{
  "num_hidden_layers": 13,
  "hidden_size": 384,
  "num_attention_heads": 6,
  "intermediate_size": 1536,
  "vocab_size": 4096,
  "hidden_act": "gelu",
  "norm": "layernorm",
  "attn_scale": 0.125,
  "bias": "none",
  "init": "normal",
  "init_std_qkv": 0.0176,
  "init_std_o": 0.00345,
  "decay_shape": "linear",
  "final_lr_fraction": 0.0
}
MLP neurons of a small language model. Each row is named by its layer, matrix (down: output weights) and neuron, and shows model dimensions 256-383. Each number is 500 + 25 x the weight over its row's rms, rounded and kept within 0 to 999. Numbers have three digits each.
A block is one neuron, or neurons of one layer that tend to fire together. Before each block is what it responds to, as a language model described it from the Wikipedia text at the highest values.

Responds to: Word after auxiliary
L5.down210:464512517459497480564491529464527541509481519480498505478479486485495484499483465461493484512534478499514455480464485519484510524479467509513477479526465504496491509504533519522511563508529505517483481466540521486487474493476503475491508482516495459470487477498520485524526519470543505532506506510442528493483469502503462528513510517493502473523524469476422497490491464492526514507472
L5.down230:524494502481505447464517530493453481469508524496548547527492503489542518487521547519472491499504500545509499527532473486480472525498488460524517518494469478495519519474497534516498503533510532522502510471464497487472531524482491529483474494508512502441519530488492507485476464524514529539488504454490565510454525502492495524501472480484508473507485468520546508449514499494498509524489
L5.down257:455469501502469484497534463517539501496497497497542506462506531455510531508520515477499485499490516519482488446515470543521518510473499504539520499535500467548507492500465468533557484475486487454495490466492475479486496503490530515514506540478504495476506527562515497502501479494485508500496502531505515505515513480483474480493491505540530545527512534461512480491514486518511480469524
L5.down449:527513480500530501494505469478532500450465486485479515485496473515543477498508519546501473506531553514519508487494509473558492514483514446476508493481496460529508490494478473517494514502471547528542510540482522516500530549464556473474496490482517472459518442496530492491510500501499520491515517506575499525474495524523493481485496478480502523523479512513547527490467488464484485517512
L5.down519:517474481512510468496495474470523512500481512506503497479459534556495458459550498530530484499435485485503516485500516493519497455499554453474506503471522521497513530478493526460521521514462521478523523501464473512474527481481543487521488542489509472471458510529471483476536494492463485526515524533474561516490491467482494507501515478463503488510552487541507515490490498525518460517497
L5.down552:513440536488483488558495492528511516483498507503511500519552482511495493503510490509544504488494510485498492500499474493533543497503494498484455501509497499502456444456495527515485537471535481492474505505482489546470479516491473483518488444516487521533499479516522499505456499532555524494481482488504514532486530508483489466468441544485523500507474462444522513473545505488468500464496
L5.down615:496507487470459507519478513481509494469488462479513466455482460500525468497463505502480497505485497593511553503490486470493526530479561485486494519514492511519520522508516493528487515506519484562506526521516457485502506484478512488496479453503507483491513487493509481505527519515529523489520528502507462487534528487494492505532519510509535502491445471480477508486536473488484461469463
L5.down694:502463526516512505498502486460483472448485489493514481530515478479533483456538512484505497459502514529471542504501505488547491503478523513476483508563509471537504494536470470534487468483511518522489498461525462551499500516551508507493499466504507520465480517505513515509471491484499515492478517474536531461513510504549496485530510497542497472503540525504516507504514491484506476462472
L5.down856:522462503538513466456490509495446476511506496521491476505533513483483490527492463485453528535522534500521498490522476526459459476499515468492502529481476482527507473515468484517511472507458492495493491495486480477527487492459490552481468519456514476531499496516518497476512554498487474553465524512515485504493487511522498454455494460498498494495513512448479515525498494495515543515463
L5.down913:495492517492492503516455477485447497472488525516494503483507499495496492437477505501485506468475521446475496487478522512473553496515496479518460543464518463518493502480532533514480476499516501498484533515494497522469498490506513539494497545493487518519458475532486491495506530547540506535476515501509525519475499488498481522468513476517511512499483561531530487447504501494506501509555
L5.down952:506484470477488485506501499519471549546494501457503500500477506551482517533488473488490499458487539548489463461522467487480504526516493477513514484509510492507487486496508495532492466487467490512526478508520522520483495462537560507517469493509483470494491442526526471511485485515525497470484505528451520494491462500539517524489502485514516463530532516493535513506546518493512504549524
L5.down1033:486527497468526471467489475476500499477449472503534439487457492468546530486520517509539457483497508491517518485491495475543543500496502462496519498518481478492507475466496507494505503489484482491507514478448485494487477497490498564556499510477526520505510493463487492559482485507472507491506540470472499448503554522450472469491503501489526520499533490489518464500462484493499478526507
L5.down1069:532563471499486496463424510523461535498555496515518480493511472477544514470524513518490468501498524555541491509522517510537490489517528509551488454446503505521481489548503480456529469506466516458500502536508494497491473506468464509482481523519526516466528480496519503461487444509494488531460508486501485485482473493492501497492525479535518502479463458478544462460509486483493490518543
L5.down1249:549474489494494518480482471516473526490518541522465520508488533512519515502523524529529507508523492476469521514480493515504481499485529472542493517519540501512494471495542489520534493487557495502496537518485484536559509500458499541510509541469493521503469454529509558550515504546523488524470493504464458501537484503519469494493524525514505515516505536525465508465486479464507479499510
L5.down1369:472473509561472502488526471505467510510496461535528479473511540493482494518523499484547487500535516510506512495523498485477508517505521504513480497533455488555437510544469492560503522480533510547508453523474458503476482491497495462528516539489467484517515515545552444473517501488514538484488487514509551470494530491539483476452490491491536429503517510500554510508509462517481518493499
L5.down1469:515523487483491499489479543553518470529505505458507471484469525554471531528503478492532498476540498535502505536461528493526488475506466491529519502517472563487526468482480506464547489494527511517455497508501526471521452477523455462520503481554457468537519501516520474462483498447518502512536483528481522489499497518471486478521517512502499461519490508491496483502466500509493478504472

Responds to: Final list conjunction
L7.down114:495496453502517485467488487505506518467556495450509496466520504466505430514521501503469516513481452479498490457484500462479507492531506486456528424490511536461505487510562473525501512485471516497452534521543508528482517481474490511551485527481531488495504502519493519519452561493509512486489486562477498532504447523533480520537467478520539515491493517517515547463529498511490518503471
L7.down436:504501490516525517486483430509502529501528516542518470511518522504502505470471505537511505471499514499481471487511465490508515486496512471528491485550511454501538480530503499520478504473518498509501508489493495469512521518549447545482474543526507495462509522491497479495473507504471494513491477515476503499486469529505492490498476484503495500498529477464516531477492509526509543463496
L7.down849:463432489488493506541464448532506487487481550476475495486521476522510557551501511566504444492485491501526516441498471532492501510529516511507479488539514494485494467510470491497529487482480531494491548500536494513462496497496477522498501556529523533493518464497505528519510492499472561522476496493485479520478472502549518529499481490527490463494534492479512485520481521488511520480505
L7.down1140:513521489510513479464490521529494516503459509489544520496564524490498539515483487428490501479484518467504466535522484527485487478482474484512483485507498510492534494516488479531504476508520482558505466476515466499513532529501527523526477482493451492486520479493508499515491457469464485516527499494496499519469513492504524525506506493455500491470516524499562520522517520459494479493489

Responds to: Role and relation prepositions
L5.down122:523513513499465488548509486497512477482521504558529495511491496467530501502493489508521475498466518490485543507500491504512531533538491496503466515523493546536523461506467459505506462495507534524487512490471531549497483490532451516508518528470517499465483507523467457541461539480490496459515541464478460499504499499528513465464522528495507524492473445542493494493483485500485440477499
L5.down127:521476468446470523462529519480500514486515473484549508513494474500480518486535483506521460533516476507469471507447572471481508494507468465521513481534478473485511505510475482463503469481499484457505479501520511542515507516533472460457509541504516519527475484516422500455485500517512479504500499520533477501526488510493517465483525538477522535520519481546468511524531500511537475497472
L5.down132:518486539498487492535523467515516491505513527498465533536506485492541522471517540488493526495530524521505537494470525505470526515554515488490473510472513520509512500505526532466496485510485493476548555481514493574525465451542438549473463494484398506513485511470499533525498523519500466500541487533482502482513494535503487481475468475491490481481483452488488532493531458478510533475538
L5.down193:489488561535487471509492488545507507499524519533492507515516489514510485488504515494463545473463520498505506488508499477457519519546515504497506497521498491486525494511478546528507500513455517509506503508477496506504516502488468528434493507482536511482525517496491502523513496498483496443509485466505484490489503560424534454530491480548537458535538497500517504514507535465509525519518
L5.down256:496513504462493462485523492509521500510478532509505488523504504491514494505509484501502482478474508502473459515478491518502510513546476499480528480477523495478491507537511522479481456443499454496504471480509519493510494497562522457472521450454501493548484469482541499525514517489457506488444521550533533514519530490492459492521495508525524492465528480472487536504505528491477506414547
L5.down298:478481489525498510506528536517506526499509506507527519501531510491499481484441499477497454497535504473442465478490503480501532464468481477477519511435505508463533495512543478501519512486518495500511487484516494462518486525454498477514487528525504466518530486515494487469488475504538514474509502509487487471492553503481504547504494503519485485464474457512510483478509476537504508448515
L5.down527:506466482488475526498550447493484483553547538522496502512493495496461509501518530519508497500520520502515485507518521491512501528518491513505491514494494504512537497495504466489527485448491483482525501500500483495504469457529495527469441478484505486464507519518489458459500508520516513488473523474434531460470526508528517440467489542495474509481492447489514445486476482478475511525488
L5.down546:525515503475485497506511519519499553488474482475545506539585498447538501450516499494505522531486502510437484481455480511534490498463537484512497480471524512496546504467465506470497510495497464508483502498509461446498500493511496485518478486536521498485488539544481495460499511496488518489428504468486488468518495536478512483508499493448488530488523505466501514516509547458470467470509
L5.down634:498516466519519478532500533503477489457489542514510476561494476496447564481480507512474467473500464493453520494497478523537539484456505529497515530517471509522417495490477474461469525546507492473466496526533503451495514454475510523459512489484476487500499508475500500527489477502493496513477538518474496546517466491526547507458505488506502470531462481448485503480512511520487504504508
L5.down783:476477509453521516510479502509464514504508526518461477505508517511485489528506490518497521511441470531483503511493536536491496482481455472530514530535468479479469502492452459492502497487508486519545523529521481504502511510525507486502511479492518517516493504550480484495487507513554475484518496523512510517475546489488477464481506492505475488485504508475516524503500475496493527473551
L5.down1116:495498509501492496555532500486549499553503497484508514486511504469526511525517526519502539506488492481513528533460488438439508499482523483513482504492520533489519470505495460485546528522517536506504489476482539536507482469522480475533530437525487470514476553509457478477489499471513497488506516470511509439495514476530526560501478499508495499466490489502487477468542456535474531451511
L5.down1267:469503461503513446506494462465509517524483496507500546460549526473538513481522494483538519512509517538511463476473475437505464476510481494465507506484529512455517505531512488487542461474488463513505538510459466493531485504532444505513478488515489494515481506481474455476479472517468487487500513507537506485485502526536489505486487496503552527479511476452511442508499450475497503507529
L5.down1343:497545502466515488530553459465531479481519547522518515483481470496563515501527490522482540490499510508500472482556463503515533501467497503484527462500517486455494521516491509501486534524529490487477506495487462521514526471453490462477543499496508491473512515486502517535443498520510514499461500495542547515466477500517505505486496510505493497496450477518534535473495504492500480514501
L5.down1370:541498524513532507526528491532486429528530501499539509493477506492517489532478496507480534543498470504500512482501466513500523503528526497531505504524457499486513480479466498527482517504530551482426435495523539512489486543511506470463504475523485512504458503482445496512509495527528504512498505484515503463499522507510503494495465457514501483517508498492489439504514491520539484505454
L5.down1464:470478504498501498512519532507499521514495520503514526475496501448494499521474514500506481513467519508493493495495473494539489483502524488498526490484483485471533523465509501473479534485495482500505519480488467468510516481508494467481505489466519475452488522508495430533460505500575510477461486518497519525522479511518498509494505475573491468469490530475503486494480516511449488522528
L5.down1530:471531489527522535495492491507519445491466460495472485504511475530515507480475481483498493491538515495553517558472507480511513543494519488470524485477515522476509510503458487489516489569471526487501514487484479492535476554463509492525475521462490497521514480490549533514500505500487530499541509538495526489480492439470502478492487513518487486491490488487526484520469485504492459498479

Responds to: Clause or list connectors
L5.down136:521469501528545495500489505525507503541464558499433538501530506516480532495508462485486450461476460508464442506504493535507487481503498425495493475465519539482514489514464508477493540448467469532478529469543494514509479522524492508493505510535521502506499506462470524481498504490545504541502477505497505494501519527484495487525479508522509515529498477486524473502502497494515556490473
L5.down159:504539554476504509513513476470507511471517460505500463498473520504529517519528457519493494521489512505491537504502509550488484476470499489441537512561470521480526501487496492507513515453519513516494481512513508525515478487485528512516525525490536508451513489504497484555489487503522464509483520523510516501474471514531506508517460503501494485480467482480503530480540505506474509521451
L5.down232:502530528492473511496550499510521518536480503514493543463463524481492495543526492473538519474530551505520509519498525475474445503480490524498524493542497482477519525506524484493506507550467532478485509476468533523493480472478484474494509512471520525489504479508478503481484474509503499484483523526510448458540566485515473528464522472496522495505502521490514498444499467495470471508523
L5.down334:486509456527478455531486476459520480524462485509494500541507536497525487483496493495513508496513510448505526515477521502526510483493472505469525510548531484516512506514515463525512504491509473503473491535477508509535517468508503511494532534485532466516532507524511466528475507442493488505546487514494463498532567485505500513512495521485531494477497469495488505520519524513496503480495
L5.down497:539517514515489468451510482520522518497498520503525469539471493462487472464490478521446525495449498505484557446521509526518463524529491480502506505497533515537497471521505510532483508495496490502528477484484519502461518482500514518525454513491546492476467510514491519466533515488515536477487530477457509495491485475511470502518471475471471512508485498496523490505528493495480562489463
L5.down573:476478473496541491460452471522494536550481508474534509501509553457525503522493497498464473519505511494456477470468525498522514523500470433485516451502542485535474523514522480472465500488493510511486451488519514498512510505516524509507511470495517475477512519452493501495513577540503494510465474490466512482526482486476463485515478480493497490459479467485546492486437533492461495430472
L5.down591:461480491539469540476510501507508539502468451510537505497529481468525482527518550480494457497486481508493528501495520503480535527466460559524537496493505546539493504534507509513503517490499525508529520503482494485481493484439451454497489526528505510505518481487532466524505503491496465511508509534505492483536523495503502467505541453514467504476518491468483490491488480532503506522468
L5.down690:450486497480487473503491493512539517503532473499494471530482538455481524517455521497532472467534497512500449546494477498511517477502494486543497515479510492539541482502519479528456447459508478517512535521462526497508503470522489488504498522503483516470525518488525457550513484461524516501440495494528503477483486469495487474530456482482507458511496498490488508506514487507531499467533
L5.down738:518503521482545513548501515474521497476474546483487495487517489539469487537508513458501490492503493525482501470526491450506512502460482515535497505496480525519534514549506490480524551483518531479499455495488509505452478514505502454509540488497491516474482516504512493502519478474462502489460459517495537520506502477511491480504493526488501530501499520484504482530539472497466475528474
L5.down774:530530488467490530537530523489500508477516471519511463505495506473517459490464468511497490515534501505502523436523491517512482489469505525506500502482499475476546505531514509488506481527469502488513491509500529486489481456507493500474519497510490474483542502444495472520492503501486500517464484463519492480538500574502466469479506530479523512469518487512534509498446485482464488512496
L5.down782:492506512480493513531510490522536487521494471476515492498520570512526510494501472529519496544464482499495468464521462482541497489512509485476472462487486480493547537522506478508548438481512508485516472531525515492501514484497471446489502551509492487530489454445479506486498458470511470459504465489506482477465491515482472490499483539495524481463476484460530504489492518490445532519486
L5.down805:483517466470559505510460495473533535487518536512477520519482503472483515534490506535504481506494493548518462491486548440494572494479469495502543522483511470539474469504496550519507492479508476482471483513512513524536489521528489467499521476556452435525464536512504507522502486514482474518464506494461498517538516503505472489498467490470478527492515483496512510507518533518498526505498
L5.down938:514490482486543482505459541488524464483504463527531484522491478499489539474524482514481527516439497495491510499481516506481470516499486462470512500506522479529497521488504518505559505479496455492529559537459492480518468512499532528484483515496495487478474483537521476513540492525454525509486512481514472513557513475507469541468490480527545503562466478495540563480488484484496463496517
L5.down1209:503539437464476469521458445501471491487489541470491469528494561458541555525469522494464496521484490481433478502529515510520462493505495519478552481480558501547511457472465501442532479492514497540503504500497530513474525489535473497526489510520525495516501473503477493501529513475517471510477513467479472527496502488483494503522484514500512494508526471483446464470504489517534514470521
L5.down1256:434504528534500462526530480473525512516502518506482481511493505508493512508500543506487481504460506502474509568536454529453511526473487505482524489474513483525503495514485517459500519468540497504520545495479500500476509480488512490426487508524506517525531492484508517495503514515524524480477481484497524530499516487525481491500504537500485507504517494475551521491492500540518482497479
L5.down1307:550488490503484530506463516484490459502500486522456489505498521487540490494494442520511507519559510508449519523448496492483496447486514487474480521501481527482544513517488476481526528512532489502480527461466483508538503507508498549491500523468507457500566499471509503519489522454480497520501488499545505509514495467535550548497497477495484533481518510516467543514522495465483495532482

Responds to: Transitive verb endings
L9.down514:460497478484504515538502529497499466517479525544469557451499504540536523520532518510511514533512477481549503509513479551460529535521463486483499493469507483530482465495498498506494446508491506509501531463505531500533480487462508453479491468507470497548519470538516495483519551494439511465480513499465528508524501481518471458496497537525484511503532529486500518488522477485455526527494

Responds to: Preposition after title nouns
L7.down174:478540453475522533485497427516504494467507481468527521481507488514521516483523508512535467486467548490517536463586486491540483467527488470454528472456494498501504465531487526519465481507512544522521490471507482478536525470459469486477536514520543508513492511509530485509476457466456545506481525522494535518509494499546504496508495519457512484513527459504507449505500520486510464473495
L7.down757:503464494498522496479495504512535514499489534513526505527503498487500495529484492474476466494485545529502494507532468476477485537517473500503492518509520511523463466480430527503513520471475447476490485519497482497471498508493538523462513511492468488489533512504422491501486551528483503505477514516492544513524473507563523498476506494521438505466537464511495464472480521468461527456501
L7.down930:490473506524461472507421471465522526535507513520512515501495508509512497471494540530505467481481525565458491520477503520476532476497509516465539487528539494524516483493508497516456500463520517504497529508490527528490456500517528517465474483518483474537545506468503493516528524510455491521492504518475509509458499541490465510498454483547477483467487477484516440499503527514523499485496
L7.down992:500473498490497467496533491491488461479460472522547480497479524512455517529443487512473495501511471494497497539504528496528476484526439498503457536504514508570458475503460490482487472467524452507523504494518499510467507475476455543485490446522484519472513527503515470507500555510483463474494491485525503559496534511490514501540480487513525511480492516515487489472493493536519475491533

Responds to: Verb completion tokens
L7.down368:495456490487452483513496502522483474508493522515480464542537494484455498550491506461512506530462518439472474484510492515525555487522502503515509490500555474520464497460507494537506509491501491487442498477494499478486469536473453515489529519524476521559480480475492487521515478469519478495486482521482487505503502510507528490545491527503507488450491502469484504509485505528478491483467
L7.down1179:500490542521491495527487515476494480486484482546525454518498527487453510503501535550500484522513516527505509474474518511478512487523509529485470501470501543491519531525484542506517476515506474504527495464500504480498514509469516508493477498483492508515458479529497487516488533502525479472528483491500512441534504488498477491529480522515486495495514460481549538524473482540464556527508
L7.down1314:484492468513497442509479524506510482534519498479538471540535484503506512515494528446495469495505535485522466525495484508516521495454441485550478478490512518513441508469503486519540490528479517523452504477502500473489480520499512474453505448470453470506520490510479494582503498478498501539504497460486490539497475522486461515509484528455517513493510530479500549517513514498457511499472
L7.down1399:509508524500553499481497497485477491473506509539484489514507495464488470550489503504527486518511489496454529485505479458511478505537486479532483487551505544452506473508502511515516477494516536521516523520498496506527500569503468518518523507528490518544511487545487502520496499497495488505481503511488492484502531486467498479507483479488508493508523525463473499542480471505507496519477

Responds to: Word-completing fragments
L5.down121:461535493489506537482505501495509470512445542511512451518510515479465503507490532505488522508514500488503475496472495480496521471485513481486492515477491506488477494528523503513507528514467518510521530516465516538517473454513573482501519530487492521506530493492502516494487487556510508501511498517452528485543503557534492518460475474490471505452505544485483507503499493506505477499463
L5.down299:494514505485491484498462493474493528481529479491487512508536504521506491512490507498494480492459488535474512480518490512477503486514533529495510476489505483500473522528519489534520470466557463558531507447532536509467486486530491546466512529490528485527494478514432431536502471532478489501473489469486490507529470517473530522515482510489490481516517520474539483523474441492490428527515
L5.down446:519518468495540470478508464550493486506501492454456534523531463523551544543521490530509518487495476486542535516514507476482475533459529493477478482488486533457452498529541466515480493468479521517496557482512515492525515497531485553510468508550469490503529517530517469492556479513489501541466499491496482512520466546512490490484495502510532501478476474513481485516492490468512509486503
L5.down569:456515520468489503475505468519501535495456512512533486495493508519528486480487459457529484539500476527525485512524590498492482459529525500479479519527504491465476495491489498493469548506495494508498466500474496493478540492457491529530537511509474572468479509494505531517509504502493510488499526490487528469493480494491536517498528538521521484500509472517491464501451551539510515494544
L5.down670:524483515517467507495506479489479443508465504489518447475525503496478483480496530535503474512499504452508526535490509495508511518534515490480508481440494512513538495493499490458530515528542526485512514469507531484474481482502482522457512495443475454530502514484503429490437573481527490487523514502502472516505506478516514531503499486484475542497492523483503491491474490500535505517473
L5.down704:521475493470494449484477507476495536487511495495489446501509506492455491482540524485527517506492464504516544505482524475463527487513495494530499464532552514517536538514515502509501495485518479509502463529475440516516528495487501513511462449524474481504475508477489487523508481524519499468542484517520519501494493475480504483511521512523538458462536466468500505470470509496479465528497
L5.down825:512505493526532452507472507524502493542504528487461510493499517469464506531498460537518505505494493438531497475545509525467519521488489502445519492542570458519496519501512535521474453497495508517476511495499503496476503533527504429522483476545460511486499511475486465501566490497546479507487525461482557515515479507534464498506520504541485495517505490534534546501518499501477521499456
L5.down872:538476457493501494471518517495451516502474512482499517482503536499503490480512466448474498469550472508533478485516526522467541498537492500492468459480481521541472520532531476461529490507475490530510512464502488507541487547480513502509542534460521510510517457463484492492502485519482469521524501526460467504495473504500493526462499514517472564490503522510480510540461518468519466500509
L5.down987:491456467503511487448507504503516450488500451469508515509457489513534488459476525508472517516531499515487460503485519486488479530503534499478464477501451490458505461483527532438493479448521503484523574526474488456537552493538487569473480496513505506497504475469526516509491460510467513521440517489496530523518502515491523502486523513474480505498470541473521515480444550505505506511488
L5.down1192:552487486545481542497522489475461529526516499526529530473492515437492479544504483477489523491539495473465519538495476513503499508493521500527509496469472503498539453516558469524473509485495482500481475519468510474496503490547458503483487527512508498504481464487509465495505505492488506538497499511507467498486505494533536494512498507474495468494530553513469497460499524518474462559493
L5.down1202:477485480502478473467530502525525482506514534525459491540501508511450500552505510495466494452475492512511495451492476504485503498484479486477508498512512473436491486516534512506497521501514465540448487472506476517508532482516464486489503448514505515494483514485512496529492496488517469466505512512509495469510555472505502496520461504536474472447501484445474481488523479492504520478495
L5.down1211:467496495475492507507486491497508444514453515508487483542516506476522528545494507525515484449455473476502486508502495490490490496542508501523523474456514478553489497463499523525508511489482484527529486503501535506519482474522481482468467497502487460562489542506515529520452542532522468478483467532526496518523492484524466467480490509489524473509514485508488490511527500519483548465499
L5.down1273:536490476539536466515492504497507506438493481467477501514523525533503483530505470513489483468530525486486489463487462498462585456447548537490519514553532503532506515492494502498508539500537472516481534514452455497495481500517508500512518475488517507492517454469484523524542506489550492488574463517523507489513479485467485439506493501475493509520535505499537482485513512476491495503471
L5.down1353:549522485519475473559525454490492500516557543529465487543491488471513580532505490517516515490514529501520491541513482507521499543515496516548570505510513503498498491521520521494523511493499501507417455478476491459535491530519506498497498516519535511483486508471488482484503521464416492481479512450489507489548493520489512491502512481492512497476542483479429488516506511508479500508505
L5.down1435:495517527517482451488507507571526529480480505524481519542492496456503496481527516465511469503506501470565499484506520503493475531519480520528473479507512501508509511520496537470490496493502473527475513439475493514494498511492480472508506510494488518501484505488513499527488547507512484503500497450463553488483487498496477509490493500555515525486489494474497484493473490490478483488492
L5.down1490:501484527497482526498495475503484488493516468499500470487499452479514493518445451517514503494473529493478513485481497530498497482470540503526505486508473549495512478495537531516481491511490549494521550492509460539495514460489494520516513455471510525515507542487514476488520499448527517466507509536503532480521491533497461518460523501527505523490493574556498485492484482423478521494503

Responds to: Post-copula adverbs/participles
L7.down119:553508529486456499479531504465514509490502514474463484458509498511447508502558512499504544511501492514508477461467504528505473487536468495485507474503510502502450474476506472503505465552489544505465529522489514532472511527477509477531536505487494450525512497468480524511518473487513477438510527480526504502531507457508490530487510501484489492484492542528487484502548484501510530480475
L7.down451:527473520495486506475541485491511502509544461522514505467481520562519460536487501493485482452502505509499479461491508461529488439445462484477514498488529476529497489469467460523508498496519495528476494546492496492462469529492522482505483469485499463499503497543521533516517491539509514526465529501506515489485465503538518498492525479499496507528502547487514511468496528458496512500516
L7.down625:460470503452491488518466474482493476519520509498505549522517511488465460491523462489478483454506495506515498485490473519532487501527528479507478532479542506500519492492488533498461522474472541531496500532497475484476485546486520489483450527515477526458476514492474491536481482461498487524491490476521503505558507490477513480506493491534517502439503512479494512478477507458499501497513
L7.down1052:460505488568485489472525498522491563445512506518492462503509567485486507489485519498488519526513508497521484464544490535517487500538473504512472471494487458567491483512497522490469510495504526454492507512523534520457487509482517484485477496497490483479547426493522468536531493484540487538508474485501530511492496517533491496509497501522478533528516494480563483508503461498473517454501

Responds to: Role title fragments
L9.down701:499538460522446505510509544476512491534455507488538514471499457427499490496471491532489472519480516501466512499511520458518502483485505476459488481491517475482474499512509458518533526453512456515489499495504507565475551480534468512505488479539522508534508534491448501484495523487481470503485514471473487470535496548523525479499529523506497500471501474477539460511467511468496522480522

Responds to: Clause-continuing commas
L9.down622:507494507466474465497489466487433502492531529489498425488514516520529509465471548533456515526497548455466528482504537505476518457517505529464521511522559488533513476523536500509525516502552522485502473462504477495512550543488493588508536538497475517489499492529482510513526456537517559519487531486483497505479468501529500519510485468487518505483491536483507511494518523530517497481527

Responds to: Adverbs and leading numbers
L9.down802:538510514506540504486556519527480523496526498503460515521513513510514518478480517459494501510516495475521555548477495508449496522538488553504543507495486464503499474496489492510527467521492534489509497474541498517544503460533522479523501460483491499532507509499473482546476571537474466447516475507489504540495513514490477475524537491500490506504480502530494504508522491544497507519439